Part of a small language model's weights.
Training: a variant of Adam for these matrices, 1071M tokens.
MLP neurons of a small language model. Each row is named by its layer, matrix (gate and up: input weights) and neuron, and shows model dimensions 176-367. Each number is 128 + 24 x the weight over its row's rms, rounded and kept within 0 to 255. Numbers have three digits each. A neuron's up and down rows have the sign that makes its largest values positive.
After each neuron's rows, "fires on" lists the tokens most often at its 100 highest values on Wikipedia text that the model never trained on.

L2.gate975:125095157123155168158114126122146140095118156145109109146108125131121127184134126141141139096155141153093135142083115133175145110120084111188174048152095153140110121128163096158148125116125119133107106153157098174142070128148164126140121166126144123123110136126142123153134132107165135191117144116152161110116137136063123143109153112089146116130124104151103100156150152150129158125111116157100147137163120140124117106101129129097146171165118135104134124083125142102153135162143101144123115106122090099145139139109138092129140130100108169165118146112149107128122088113120132132
L2.up975:154092152145123128156110137088149109113140113137125116128121131128084120111113138135129107100141154159133148144132131144102146118079142119168204107121075139147128120159131132120130136124123133141119134135099133134171095106111132161121103111132143116114134135136109163160106116145124132141117100176116147134090106118095081163099143132079085127103138116144115128115114117150126145152130102173119121135118099113150100153105115141140131161122167149159103140093141140111165112107141096164143162116129144144150120168125172139177153109115108148133156169169094063172089129106105098140
fires on: " '", "ations", "itions", "arch", " arch", " Arch"

L6.gate411:162091150122105094135108135110095135165108139135131103120117068139104145154136114134088121119113143086111109118122137162147059151138103136146155128093153126131163104143153131133139138169130109179113162138108155100108119113134123123156127072090162142127128121141079114113107121123077154149119101144151058116176069117113104151123127155128116161124142149142100110128170142126147111120127130181127124110174124108159089135134149138092134089082113110089128106132072126122155087111127150127126117123131161132136111151137139141080129119083159117044161129122150097121127136114120133153
L6.up411:141089096148095151130114099121102119184125087113142110143079151161144121164125105109129106125123138120126116124149122134061124152129100141129153091128129125118083128148157154168129093097127120158126133122162075135105109178131097143105108114120129158101121114134159119116129148077110132123148134165098126118116105099191148129106114163115090119108141141081112151106135184129135132119117125132179129056161103114153124098108135123170118111143122147107141157149131094139113159105133128127108187075107127129167121134130140142115077115165135123104077132128114109110120122122134113139
fires on: "ul", "r", "al", " Le", "w", "u"

L5.gate322:111155142120089137126081131156121113130120097115165143144156185176125153127162111077146152121128112166118071154130091140141185129110138123132076127121083153131111098110128086106111135134091141125119136112105163115129184094091138131093107102124124164123159116138102096100122150167117124176126120099079127104114125125137114103101118162134147107134153129097119140121141111146153084114121128114112135115133088121130147066124119103144116114138131161107109107125091107144149103150144123153124108143115136144124174121168103112165147117133153165154154165117108091106138139160112090132
L5.up322:123146121131111123149128140132111165111135150118158129101147151179120122162144119112122146089117118123104083117064101136100131120143120124113120130105085116128132117080174121128109126069118148162153168097128133130154151108109123156110137087127175129131112162115122111107108133180147115171123129125104087167135114115169116168142074119105132160131142133120114138146142145152131153103119153153122124148117147095122159100122133104155146117121096144107147143096096143115117136142134142131067111143168136175129173153104186067133138150153121123083112169080098100122151154131156133141
fires on: " feat", "ic", "er", "ig", " Eng", " eng"

L2.gate205:140110098150135119111133129101167139156110121118104165084140148105144143143108104146144147136113148146128128118140149158152111121177152126162097115125135142118144119136139117141089129106123101151133127113136146117159120114101148113077114168133128124150083140126082111116088134110137058107148167088127124168166074124145104153081140085111148172109126143098111151172162155136130116153110088134129135129157123122120123134088141110117093157116113143124136122108171094145128113116092161152122172117174094168142152158121128120141163117118132161101106125132100094130141101108141142136
L2.up205:113107070155123116131124148110135123139141148154143104156104128139160140097121075111159142142158123114154129122141104173135116111135145139133114116124105130131141138139132108135139147154139116113090104125094126134141192103146090181108131169081101149137144150130106119117125111084143126130117123098139139134128095145141131138084142117113111136132125153103148118138114141124148148112114104144142140103157119125109127122134101226136098181180133160101128113128149069101157140135114139146176134131134122119136200135119138170165114122058097096132116103089111080144110083117100140145
fires on: "==", "===="

L2.gate44:106093108110121184129158116123162111110143155166125152128136133144116131103140120069133165140124129128140111093113115131110127113147133096120088101090134136094113106139142124122121146161138147120068136100087152061111118119131150080096119122121115103125122120135118144141122124111135100129137124147132143094168094140139112125121163131116136136168143112158143126152131126155147142118076131108146161085128117135141117129113062130132133110125077122111127192153137056091211099145128133166134111138156084090103132116140141108119121109075099129128171111131094139143146154117123165129
L2.up44:150127137182133093132134077138157110148079137097115143112102155136138114132139077134113080119087148139122114095127122068125094097144079114130156074090149134107131127135135117156096168139133096147118115122159076183183135122143096145107158150134126113103157116078123105128089103142114087150157155131101113078119114163181126148169118145125144172148131123136126131172161162136133123091146093093120104122125116098106094093110135146160114076147075126135109180144099107130154097122086094139076081121100110107111130151122146129139124130137131111116103120110117152176134128136133138148
fires on: " Q", "n", "t", " t", "x"

L6.gate337:138065090092137143121139125141133120121129191139132154117151110140140085102103128116157151123147142090176115085159149139107123128134150153143139114111127144102125092134124118163094137102133133109146117129094138077164093149129144139109106113112115122130107104140119101096106113114184125126123152147115141167122128117128115145138170147119149127130095102093134118143197152160152131127143158125154113111130113115139124146123137104137147163129173112124124134102126152136129117108111159143116122144143094119138106140125102123111115149150114133148146117125113107100168137130114136079
L6.up337:121096132102107083132153171150125136129113135152112087131143135118112114150115125118100115130119105123173142154080168134123160094145103148129131161104100124084138168122149116156153100149124107118118103148138120185158115152140128123133158114098118137133111133132143133157151119146124100161173125160133152116095088108107152114144151115100153095135118083127125127149131194147100094146155134109060137124118119110154150084143165131129139093156118103112149142115132119174129142091140098113145102147117155126129141182133080159118094110130120102123158116144097115162095120110158149135
fires on: " found", " find", "t", "n", " Found", "ed"

L8.gate593:140117161171153128115132129158122113143109157127096099114152127109168118099150146164122158104122157140112145143118088220103093156124131078111152129111080118141088137151120140117114127133124137098106129122145126128158138125130182112111128122090095150143133133123122154112126076179163136133106149156141148155133124084119111121152156119122136108123119118114167128082140113120091146082148122086090153121138108167127078110170171153104102132162154132132082143144129140134149127130096097113145121097140146110157119073120105081156135148157141108142167168174104126145138114125133073149
L8.up593:117144177167142138131132108112113103125088093116103104123140168109107141127148093129134180151117132164110122114132112142113091124114130140089174143151119122156126122131099105137158111122111152148123127101128150158142124103132183121119097146145118113085148111128140102059097142063160105151096094124139111111132135141105147098120113159124105122168132139157135176107136107158118122144083128171119133137184133122108122139111071131120147112104142089139135101134081132124146139096147145143152114123128124122126113149135105109126090116135167105149115117115142129100118137142079067108
fires on: " part", "ang", "av", "ong", "ind"

L2.gate764:145118159153105141161134132125162107154155133151126128116128137128101116150148115162175151120131140146149121147147150133122125123145105158143086122132161126145097114127165132149142142211141147127132109168115130131143108132175120086052147159118153183116116147151164139093099169105140141157131145132117109160123133107098100160135131119142157146097143125164104127092122137132085118119184151122117115127151102163134109158116123104132133116127089114112138130137157117144157102112115136160109118154135132093140129129142095128118194090096176160146216178100139108173112087135145095138
L2.up764:115094132143153103133124156135128167155134123142129158107096139117111158093143103123167090088108173141161120138143140101114152109152118148130093149148140118140117103113161123135108148169096147119137093146124148119152138117127121127108130185107153184118097117149103148089160210173114158163092104112172137132102143097123104102137127133112120171090165109134096144112094084153099107121137104139097126159098132128148090127123131117125145110146115093113148108180093116118114082127160121150124155166119119192132102183133100104090157149127141130122125144100147063131113108169147114105
fires on: " Ag", " ag", " Sy", " al", " Al", "Al"

L2.gate264:153094048166089133128094138109115060155116120119111152124118118093144140123131121115139164158153120142112106070121223143081113140151129118133138171153147145135131163097148113130113128098107126130132137124127110097132143130099111104134163141122140104122166112128122130120136120148170089115201170135175109133156072119110132146130104135114121147170105151093154148121154117126133143131120107158145127104137147122123092181115186145158099116128138159135120118116109117128201114147130118159132115120169114117119160144166113116148113127127126143120130124134127139114132133125102156113
L2.up264:120164134101123116146098204143117143120148140134119094144111136149086124137132156167089152159149119139122107119137124163150158101139163091131131121129103144116138125118166116145119159129138093160154119135140129124125135104152152150100123131141119130095099093112161075087155101102177166135091122114126118176094140156140113123089070149117157152135156124128123096160117152091162142182143114148147096113154136101143146125150133129181139139151117171112161097140147112124101129139149129134116158124135079137115096122118128155091122107130096093138122085116149126154147078165120133161
fires on: "===", "==", "===="

L2.gate340:140128109119150140146156128115183155130135108138124152124114111173127142122124109147156151160135149140100113097114142095123110150168138158144083104100131133178131120098111130131102129168142179103132123152086110116129112099153118148062144140093149139126108141137104104133103133144149112143147165169115101114130093104127118116118111148117117143093141129120129156146117132124132145132133110125121113166182161134123122122107139118128148090087057145162107117151137130132169149134137122141120122125107133149141120142092101158110141116128148125104119124130129149120132130135095119145
L2.up340:129095126147146142130154118114152129108182122136136137141136118154119125124131096078098107129173138112105109082133115122128074164116183184133096178123127150127155106130127143150120127153105110168118142148105152130129118110135132119092155188126132109129155184169105137120101162137124154090137133136150110137162107086141130124110128157090105211148121165125103147161134135155150113143108103142153140156111115127107123086135112129121104102117121169131138082166157124108114129129115135105199105136095119130145182128081093135115123120127137111115138137119153108124103135088143140136
fires on: " Al", "Al"

L7.gate740:120117130081100171153152112128145177125158152144130141055098121149089081136141152147107156139137130167110116107153138091133125147103103139136085157164104139159136116091099137171129149159073124143170152147154148152178122135149162111125122102109110102113132111115119113124145115125145173107141112128178131114112137138181101130133070117175123116092116129120146168128140130148111131110160116122153139104121122140131138104174159131148134161167085092145153114142155109148147095113083120110116150093128126154096121115147156113138130102126105108134172127141140131117144113094112138138
L7.up740:131135136137093175106122124148152129157142112096152066124081150084147141153144135104124153129125142154119134140112137100099143098119133151103129119101178107187108140116117143144190126101136142176135138107128122097120097125128116104104119147129104134116140104121136143126079081147130105099173122149130146123147134131103118151176118138180128172101146103120144143159166113150146115145109144174098138119119058119122117130130138119147131165070101116154135139149159132130110176096098125143168138131112116114082152096140153177112089149121125132119155125116145082145170111128139123105
fires on: "o", " to", "go", "qu", " squ", "io"

L13.gate260:146163100132101128113169138113120082165128137103134086149108077152112089150135124157094136148124120148076124147101134108099119129127084129171130146120138138123099147147141109119100110108123148102140111137153096113137196123125123157102110173156090130137145121111157157093101094130146131141131165143141126152125137106122124128115107146073088161173088110110117157131129139136081101176082138060116134093149129166132115148078133181113158122126137132153129154130126167103132143109128112097143133120124157127111121068149093147137108154125130120164128130152110130107114116118139131099
L13.up260:119140169148111116159103160096068141088108137126126083086114116126117120106154157135123117145158110094114114172185168108120136137113181156147131140153139108116076141128108083128160134106160149133126098123157126133141095132155123105160118104114112119136122128116123114128146159120118167165144094208090109104153168162141114107100133110150125138115134108139125097172158150144120158090138140120111142120134135154138130078090159169137155106144105162189098144137135107141099176130110101119139153138146126091100099113110140101157136082131162116156094127129126099101103128147129123126
fires on: " |", "|", "at", " Th", " f"

L9.gate321:134098116128156125111102096146137141171122147107129147114105117149146097136143158104156115136147117111102079119127131120129112132103104122124104161155140149116117157182097091143102166105067138138129112122129133139132146106123121175166105138112126091158134120158170125156154158144124155143120157150147139124092114138090179120146162138100095138102138127146147129123100105147102092137104140102163106127134113163150093112118118120106121147106129116133134155125126112109162134108133120192124134087102108143087193073150181136138107156095121159160173156135129174103102107131131133106
L9.up321:166135133114124146112104162123106137144120131114144119131119110130146156132127111132108129117165136145145129158157105105131171127111150147090145138124142156125081125117152100133087107125190152090110127109172139109133103151124147103130093143146118150160100153132139136132122137149118151139105165116145126160123141122129143141082058151144145106050114139124135103134118126096130119168094112104178159133158128141166105067109126167071157132083110125169085159151139157099147122126141154169130103142102167109146139131130083132079147080113130093135091139064116121115130126111121149163
fires on: ":", " |", "):"

L9.gate626:150124158087147177134155079133124113103135117104124107122124145137106126133160110161119164128113104148149127117094116136127138130120141137157125123126122131118100143127128133134106094115138120097110119106130114118149118139127147129146104075120108167114092118139127082113113142158119142133180121117101126137133128083144116098136140125110127124150137152109146074122154151138116152080134161150074195134124134131118131126149110157084138122135165174135085161096172126164126105130121123162103123128083127144148121120134103147118103165098155145148135158125118169199078078131109098147
L9.up626:096091089161106111132131119139117174091139149077096127142133108141144156078141140157124127126146133125138118116123134137138121101180088107123094164154096116088143118108163128124079098102121127133154120151125127180179074080138140122154146150130147102130152122117123178125146155075080119121190115110138121142132120127115106119119128120115089115159142145163141140097151207134092143127149096117135125151146131145123123186103122181134152155137132057116128160158093132119088156130149168153097098126143074109150134145152114101138159136116117115137140117119127096129102126096128153144
fires on: " short", " long", " main", " fun", " high", "en"

L2.gate284:171145133132135153133085106111162118115132152127104152133165160113140127125107120117181166119111111094156117107160146129125132135151133106121136178109113146203143116133093102123092095148126138110102161153088215127132123164135110118131148124096085146138127102138124106147089135108091147131116163160123130136170130097133151135068087092144096187139133108163136110169153141149140130107130136172148171157125124115124110081157141132164120120141119113108117194106135146115089129126150129109084168110104158132118099119147073092148104104142170114111120140140093146098117138108113167141
L2.up284:137123141112151133126108133115131144103142119133173141134151148194156111156133143090150078121129134112110111164134128130124087097204146133164172179121125112134163122164126102131106120128132136117126170139106146153145088157170113123136132108106103114140127118127076143186096132119135151128051125131140112112157127166126161096081095126142094177126107142132141147134119154106139106131091100170124111130116126128110158127118126131150127134160140128162092169113120110149105120104160119130108138108114117146146109154149102096141148125174094134142125145116100133077127143113121147129
fires on: " cent", " Council", " King", " World", " Cent", " Western"

L5.gate700:142166116104140133107139138131105149122160107167100097087120153143096130134139159127123152147141135133145115074112147118159139091128143142159130105094102139151148151105131157120144129114117130118183143190102087129147093134141159130131174141117105117124112108105100126138115117113160130136106098138101139096146152124175153116153113132106115118076121098109163128157131110101149176124138120101096110102101149079139109144153172124177149141078145119145161136213138144126115148123128123113122161109141128101127135096103122155127106143132127123105133110129090115154124130125154123111
L5.up700:120175104104111138136135098172088127145122136114154117110120096090122150087104120117122160126135128129130173128128078151178093118145150113142097124101111120161117079139170128128137136118104141163128124136131088114126096171070152132131148145151111132100162148182101109131140133136106101056144133134099105145140099123141121160103151189101126114124150129100076189142130125140115134138130142156159154127143131128136132146155101112111145148122119194157117106168150096106133122146108143149164116087134137126100142107153098103130119105179098143124158125133124133102166136158100149094
fires on: "o", "eed", "op", "go", "air", "se"

L5.gate927:134107147139124087095138134125112099153134129128128138110132144150120101112157089137131155111102120119100102113087138115122119118152153122142097138145158160116104082162113117141148111132131132150088145150104112106174088161105109119133101094096151115064155140152104146114147156172114089123125115108151114110112132119136148157108123088093127137114126168137161103167134087118083077126128114147149135092173162106168145115105153123148132087105156115108098170093074150106121116120128113107169151134125107134136122130099141156129147120147090169120163127150131103080159120109115182135
L5.up927:121166158171115136112105150117140135156143164130145109124105115130124095092092115098138157127138123082161145133121106157144134176156135119138160148141099127111107149163159160144148102101131108137120135135092158110106124124119148144166114108146151110084136100142131127132153191121117111141110186163133201049148135072139081118140075132135136133153077138156129115136080104142128123135143112186153131156124105104150141121149127116086117134105139136123146114171173149135122141090150120102130126117120111100142118122134121115142152085133127168128139144130119126132102156158127157136
fires on: "al", "per", "ate", "ing", "ity"

L4.gate279:144101084120132136108128140128148103155144146103160087128179123163089129154167105086094140133109139102128135126126142176101160112138156114105189129104118135121114133125157114077125064125091121100121144116144098141128111123129110165175116094136113143128096113159162147128085126107128116158118114138139135088170097104131160104115075110147134132144114101163104124162129109124123122099147123203132118153143109119138113124122128124151115107101080144106134133095158098123122129121104118143120134137113121114109159137149100083114091139085132212128110120151130114106104105082097073119
L4.up279:103134121119148129122105173094138156116120135132176087144186100155115132135146136146103092136137133113135120091151192069148119142120148116121150145143132106099139136123139149110141103093128154144127117106165143105130128130102064126130103134182148100077128115135148125172121130102137131153117116104116151097153121106084166114102118099148141122118137138155130074126142103137149182122134133094117146139129126142125117151073104179138132102142155134149124145141159120091135125133116102141140113102134131135103117113123169096134163098112131112134164127142060159133113138141093138112
fires on: "C", "G", "S", "D", "P"

L7.gate1019:147137133155097098124099146146159130105163111169101095162061111090166109140129161108112097153135109156099109141132109166142132129152158098125123110116139136149143168081190088168118095136134147112143144115119126150132136120119118129141135133112124134127139102161107124125130135125128118136109101122126107151157121121104133119149153140107175129123144148137120130104088106167113142141136155103143118144112125128119136094179161125153109169161063161131122157102106072125115101134122064138150103119124084133137133126127120113135092112117104091104133150161163161121147129102142115108
L7.up1019:127167114147095137163146126149087195160104106141082166142117111177074102092133149168165107134074145129088121138118117112121125139071129115100129152120145153127141136126134105131107142134124086100121136137136167135123133174166151172190109135083120137152116128149167122128152136102125102146107136142119121070168124165139116122119105176139123137097140136119116109129085111128130094116149108137126128155157152146148157088132142118089168149066170094116144113183119126108125152146136134146132105138137166155153142078131131117079115096051106112102101153146151144124123115119116175122
fires on: "st", "ow", "av", " Dav", "aw", "ick"

L7.gate54:152110118139139136127095098126130088146129147092128161059136083162128126134165134091128119118130104109103140113138140083153146121128096168128095113162144157108104149131140135123102135110106121111138083121140146167083129156104106137139144150164153121152138102151124140128173159122189161120117134105115106112122138128118129127132151142123105121155166118120152101140088116129163116103161136114166141126169106085136080177148134142182094142098128099094122163133157126164164132107140119092120128123145129134117129124112113160108140192137147095118149141091131137125095121132105087132
L7.up54:155111091123097157107146131150124191118102106099111113124125090110123158151158133096136133152192121128052148136118132127150146120131144125141124099157154122139117137146106183088145125107155118125107138091128185127101118098130121075113121123147120104173158111169153145133148103171133114127180111135128136117100149153112127111131166102137129114145156134098163125127124087134100155121119146120146133161142118147139104123114130140128146107100132133148121111145143141118113129133137107122111078167127131134113113157146100128116167115107166125142156140114110170108164124149085127162
fires on: "'s", " such", "ul", "ial"

L2.gate234:138135149134104143115141126129148117114104117157120115104144177151133121094124149126128153129129126134095122090127149121127101154165091165136099119090089107160193145130124128137124115180098139145120137102168128116132108134118152115135134123104127136082141117068111137040126077123146151132091159140125122123096128125144146165144094112147132147126179083155088135129177121137115126103144081127138123149115100143121109107140171181134115143091123110123195143125114103122155109115082086156141139101131122140147155172115112090117079100100111111121128132122145123115107137093152145148
L2.up234:101151149168145121129138149158149167124158138126103119156136133149133131163070119147124113127058099150160137159125113172164107123132140148144138169114100146145116081070134115102135118095156098142130102188142134097128129145092118145147145144143131129165133142140114115133126174102099110158144129117129151105137138146169131143132146119138101115139113107163113090145096138149108123100151109120147116107121134118122132176144129089198095126162148068086128116149135131093105135122124127095107150084126114095185162142120117114104131137093145138141123105132062079122122138102102140155
fires on: " pr", " Pr"

L6.gate230:121185121142129140166104099167095136152113140118095130142168125087089089166141129103089178106116114135104119088129127159104153116125129135134146143141130150126116148097113128062102096145082151117142129114155142137125121134154087180122131129149090136140084122103127067124132098140103122130140082139127107128147105140097124159115090132130154121121175137113110123125151118103115151103167118103116094122126089108176102107111145103161129131157131126138147102124180111104145143109129128130109117115123177125123167166118149084121134134132118143100125154060090148124143105118112136108
L6.up230:098098117148124089126117129137142128121118151150167102139175174092107127132139146082175118094190129110132077135137153106137102126172099146143158121161137128101124107080141145063092137141107115104179126167133133144124114120132091156112102168133133141109109110121127109123129099153129118149122133115150090136152074132106108132091095123175130133184126095140097151150136122116176111154113115169134144180118067129141118123113145117115149140192089125116153143091155119099105130155137152112119143131108178152143163117150168088121120097108159145104147102136099138157155112153088104111
fires on: "g", "C", "N", "R", "G", "x"

L2.gate359:106138120111142129156114081100122117110165160174113104080104124073116132163131167162148147124129121165122126132111147131109112105075097116143141137128116134132132091113091141126120100192103121120151104138106127111187095119113104122142143153129117128163160138057129135067110144149130094123101167126086146125148128137149137144093144143126153134116141123126129114137145134148139079092136178127134148148170127140124118144134161143119132120159112090148181132142100119155129151096147122129161139145152126153139133143123137115155097147094096189125152107119147183050155104161130116107
L2.up359:127112118107129182154109122130101102069102183131151118105118131082097152182158143106127145128104148146123147150116137105121111111101119131114201133101126124142106140131139103144128088167106166145152093149125149103184140116133115146131120157096125116112161127123146163112149130089120101128120129144121097116115148164151131113106158103123164099101092195163141112125113116116157099128155120125137163113155128116145119147133134146132152160135111131118118122117117135118096127142119117156175105148094142125103157142115115118153144070110126166144126128095175167092137130127131142115
fires on: " Sant", " With", "ij", " Mr", " Nor"

L5.gate489:117146170111098116101118066089168108122170140124134137150121110103108082159158168164117117136107137181154142136119098149094103140117108106150148121139094136165086121135147106130115106115104102152116124137102114113130141112168123129131119122132182138105125132097158124158090130119132118125165124142131149131167131080114121120133151140121134136123103095129139157131071130102130127114156103138148097113150103117141125111099148141137156152131129131124155167082114127107084141130168154110113149127133164105145131140100135143117160149164129114082117155148101086113095108091079175181
L5.up489:118109134114104099140121132150136125111142148125165087144161105128105102111155150156109116157068172097115127090170116163132103163109129132130141146119129125192137165136142128122124140112102128148105081119094166155116132104119122167133104120150161129109111119123108115110085141096136147127159155123081154104139065110123132095073149135098174125139123058099135137157119133138108106109130140156163093149141090117097097106130128133164154144088143147105136135100084124154127134132155154180166154100138106148121125162130134118150135123161132109045138139144041101117123121117085138113
fires on: " %", " arch", " Arch", " Votes", "″", " Location"

L8.gate680:123092097123138135107121180141118115143153120080088113140143135140162150115080097127156117098128142074143080153133104131160129152086161127154159135111146152147175131162099125160085111098118110099156147138105146125099159101145139117141165130094135143145113141130143184154150175126109143123137130113162125097145116084130122114141124158113117125085116134144145091122151115148115114133132117126116117153087145110128122074125131173126150144141125135115108150106103106161098135110105171122120130101115138150156154141106122105120135141120129139073123119127123143136090114112139129115
L8.up680:104125138115177122149132143133101141138133134147102086167116115129105124165145155149160076140121119131110133132115093143104084142087119137133101126117090134131108096149110118144101129117084185125130111168135140150132126145177139110116147142106124112100144161211126156110091106172153112092129140089150104171107109077135109134145136166126095132131118097122112114123126146145099114159156124076115106147152105158167130132137098111160102108136134094075101135120127128136172126113169150151095094099114103145155100134128161130139124075109113115126149142101123135101164141108095122133
fires on: "w", " p", "n", "ut"

L6.gate874:139145100121099107133126134146117138126100136086074124171144134081112140125138071077141146115171056135124135114120155176158096158109124111119149139162127156107158138115146164082090148157128086159143202139083109120139144120122168146123142185169111158155100121114093162115121153117128102140134081092119137106134114125084144161100109114145161157109166100102145102106154138119132150163139116167125156182147117051140130131148141145097131123120153169142130138141133086140147133104132102158126129128162141136132126103132167093111145122124119129135090105142098116139120128114113108154
L6.up874:150136141144084133134094140107145113119119135147141105128149073155111165097084156120169128159187118101094126134104140111130112103166094106153159130089155138146175103125165131113131118084138121106125095148126126090146114156111099121116136117120141114088152158128115117126106154129160149140120158151163159157138109128089108147131086143118148121102075113132114111149123143126126112118148148132136134105145133157121140116129158109146154124103142141122067164086111133108063124114106144121122141128157089133119100087135169131133141118133112131121136137116159141128110143154163159119
fires on: "l", "h", "ck", "ording", "-"

L4.gate988:096144151143136142157157125121089115155107102113054147088125101163155115090109129149124151151133121147152100119105147124111131107134139123144146124087122137121163124119169144095098132143109135129122128133139132117144165117178170148117145115139159142135145091172152119096124128139101125139139143123178109158104114100146151212157163146116170105095131152132102090112170155182116073098147105130133117150124120102148103119163128108133103107106117120143148158167102130155138087152094085168108121074100121107113160153081100113136116147110101164100118113126128075091119102105137128137
L4.up988:099127125143132120155146137127147122129156179127118184094127106158113125151127142130102121136112132139154100146130179131115147080123133152131129127106102095113177131126149183084116145122148117174131122132106103119136141108161171101105114107158122139162094051137116138120123187107094169138083152164143089079125112134172137140137162122089159086152157126138146077151148116154127130143101146135168099147105145124107121135136104126124145171126161086154120158178142171127123074152137120116101144097138144133155165141123169084105137123098070139128114109129108093152097178147139131130
fires on: " pr", " Pr", "pr", "tr"

L4.gate54:149140110069098113160141093131095086180112099121139118158095092156132059147101137156154102121128081073117149123091106111134130165154134157164122119126127131143157111112139135172082114141098146145139146133133119084125119129153143129111142103137105137094111112155100134101112131168127135149111131122187159127111125109151107134137144156142106184127116143125124117109098125133094129125120133144147049129199114112084116109127161118125139123103107144128142157135164119155136139112105113142144131110146165141143135130154171118053129124131105136138126145123125103130136132089129108125
L4.up54:138153138132156132151153149116153114135135150126113115137125117126122113113142123142115158097094134144152148131061080094142167160120122101129163126123123135128114133139134097164126104125136118122131092130141116134163120118121108146117123151094093113174070070108149138124106128140126121151127130133134132083155138098164134098112167131172100095099184127145100119128073129135142170109136108158106117035137148124120124127160148138116142129114148114123186154142105096167132128130124125120141185146141132130140137101138112145172091116107148161085141084173099139093116133112120132138
fires on: "r", "ul", "ol", "ru", "pe", "al"

L6.gate823:120115136126149149106140125147146140129155135110140104119134156124108143122108113156132121112077120123191110155077126106092070078118140099135129102144082158124119130152167062128134112133095130130111095148133125113105143131148096125107130102081166127090157120113167102111197093193144145128181123111124136129133113162092125140132141138108137103097146129173103107140105132174123143149138160125152196120113141135100139107127133133115099147115138158134133137124160124095157100114085117161106135117139150140137156126052162167126195132112135181123090140109157101092101123126157111132
L6.up823:101125176113120143135154129107102146114145100113123111125165125108118140128125123121103114139119125108148126183152062130141137136160143135127122124115141144108095073161108116115143152093149119096077131162127116146117117107143141130124137160112170101126148132146081120159147154113119103095138094138113101159113141128088153127169115098101158127114128095162110157115137118103121117144144118115089081115134129077128109141113136140148088141135129181150154138123111111154136099160150118126154116121171150111121136109092083113130131067128120130095104160132146118176170107135113145094
fires on: " inst", "US", "c", "h", " well", "H"

L2.gate667:087133090146105099129092096106173143141115124085145089114082133118115108135084106136167107155152116118081154112163136142107099140120134102169125106120129153130117135127131126127106127118088122137168077123156143118158121087091127142127176124135140107147086138089130104117088141136107114099121123082121130110158130088154151151097091144157113137156098141138131148195162155145155110156161125116136137096147102143148124126119179124145095113130130144106136099100123128146147191223120133119148125139159138121080135134149107133133131132114092124124084130082129106080179094155165127133
L2.up667:138119108104115128124113151178085135131117164117052110121142126089133152082119138161116114172129136157159113139156145168128156087103128108123137113124119138130136141093125125207119169113128096143123126061131121133122113133193120164104158145114104139083137114124114127144118134118153127153152142136137114120153066130117147140099180160127102159133112171156120158092136167091109136095114084148114151142139123141144084089135111177143112163124123106177115136140105123142139144126172123136093106148150065129132149144125143158116147110122105089127156132102114130121089142131111123125
fires on: "==", " ="

L6.gate0:087127112108110113106114144153132111133131145127158114097119134107138115107182098156130116141138128120134135143081140182121108130116136132135052109103124138126124097102163127142096113135120131111116154123131070172136178147116099142148144143122159113109116139153134115160112131147123072135163139144172078106183123125120129082135120137139099139133156112124103140126116159159128131104089144127124128158149132165131136123119139137119143102111125141167121135145115103136145116146156148109101111066155123130119188134161068143137144108121079146087076114127112147087129123082162105126
L6.up0:130149125095100161104122130114139157156171108133152114122160090135125108127149120111133116068162116160112104121165113081124141129089116159151172139121128123164136157102155103140125168134120119094140111122142125105149105100149104138106140122115166116105117128138116138156136140122146077126141119118104151154158095130157121138101105165135122181115099104133116147153135113164152117177095131123110124136093171096103115152157099145146132086123134210160066152111142071093146098116110132147148161124131140092126082156126116152108147152148094150123134143141117086099135107126110112119
fires on: "s", "e"

L2.gate69:154117151127124197138140088128160164135117146141127148107167127134152137150092154146123132138132113104162127092119148140116117155124107124184132128141113154101131136142134128063147108125124146129139123137141132103094111132132149149112066129157158136175094134133121118110106112154133110135162111144117122104132081116114141146127135102159125120135140110135123115141145150125118092161115079130115165116143130116169142153102156110112081099138133114159127155108127075130139130142121129151108144103112075120134146117129096096121174133114119120106137126121151133094142076112122120166
L2.up69:151181114130114186141153131149114120103101179138147145142184147145115143164139128116102084134116116115102114143111137087111110151076100130145120109181093118112139122137165152109088140145159184153145100094144109118116127143131138156125104094164117154140144106145120118149112106125139123127105119182128113122139097095150132137102144112113075117143153093140087045137111118091130118156102085109119156146106136116152106143125127096130117137145126135116119135167122134136087122107130119129115096117106088134131145092146124161128191099166137099129162167109101143113136142131106193128
fires on: " On", "air", "adio", " TV", "elevision", " television"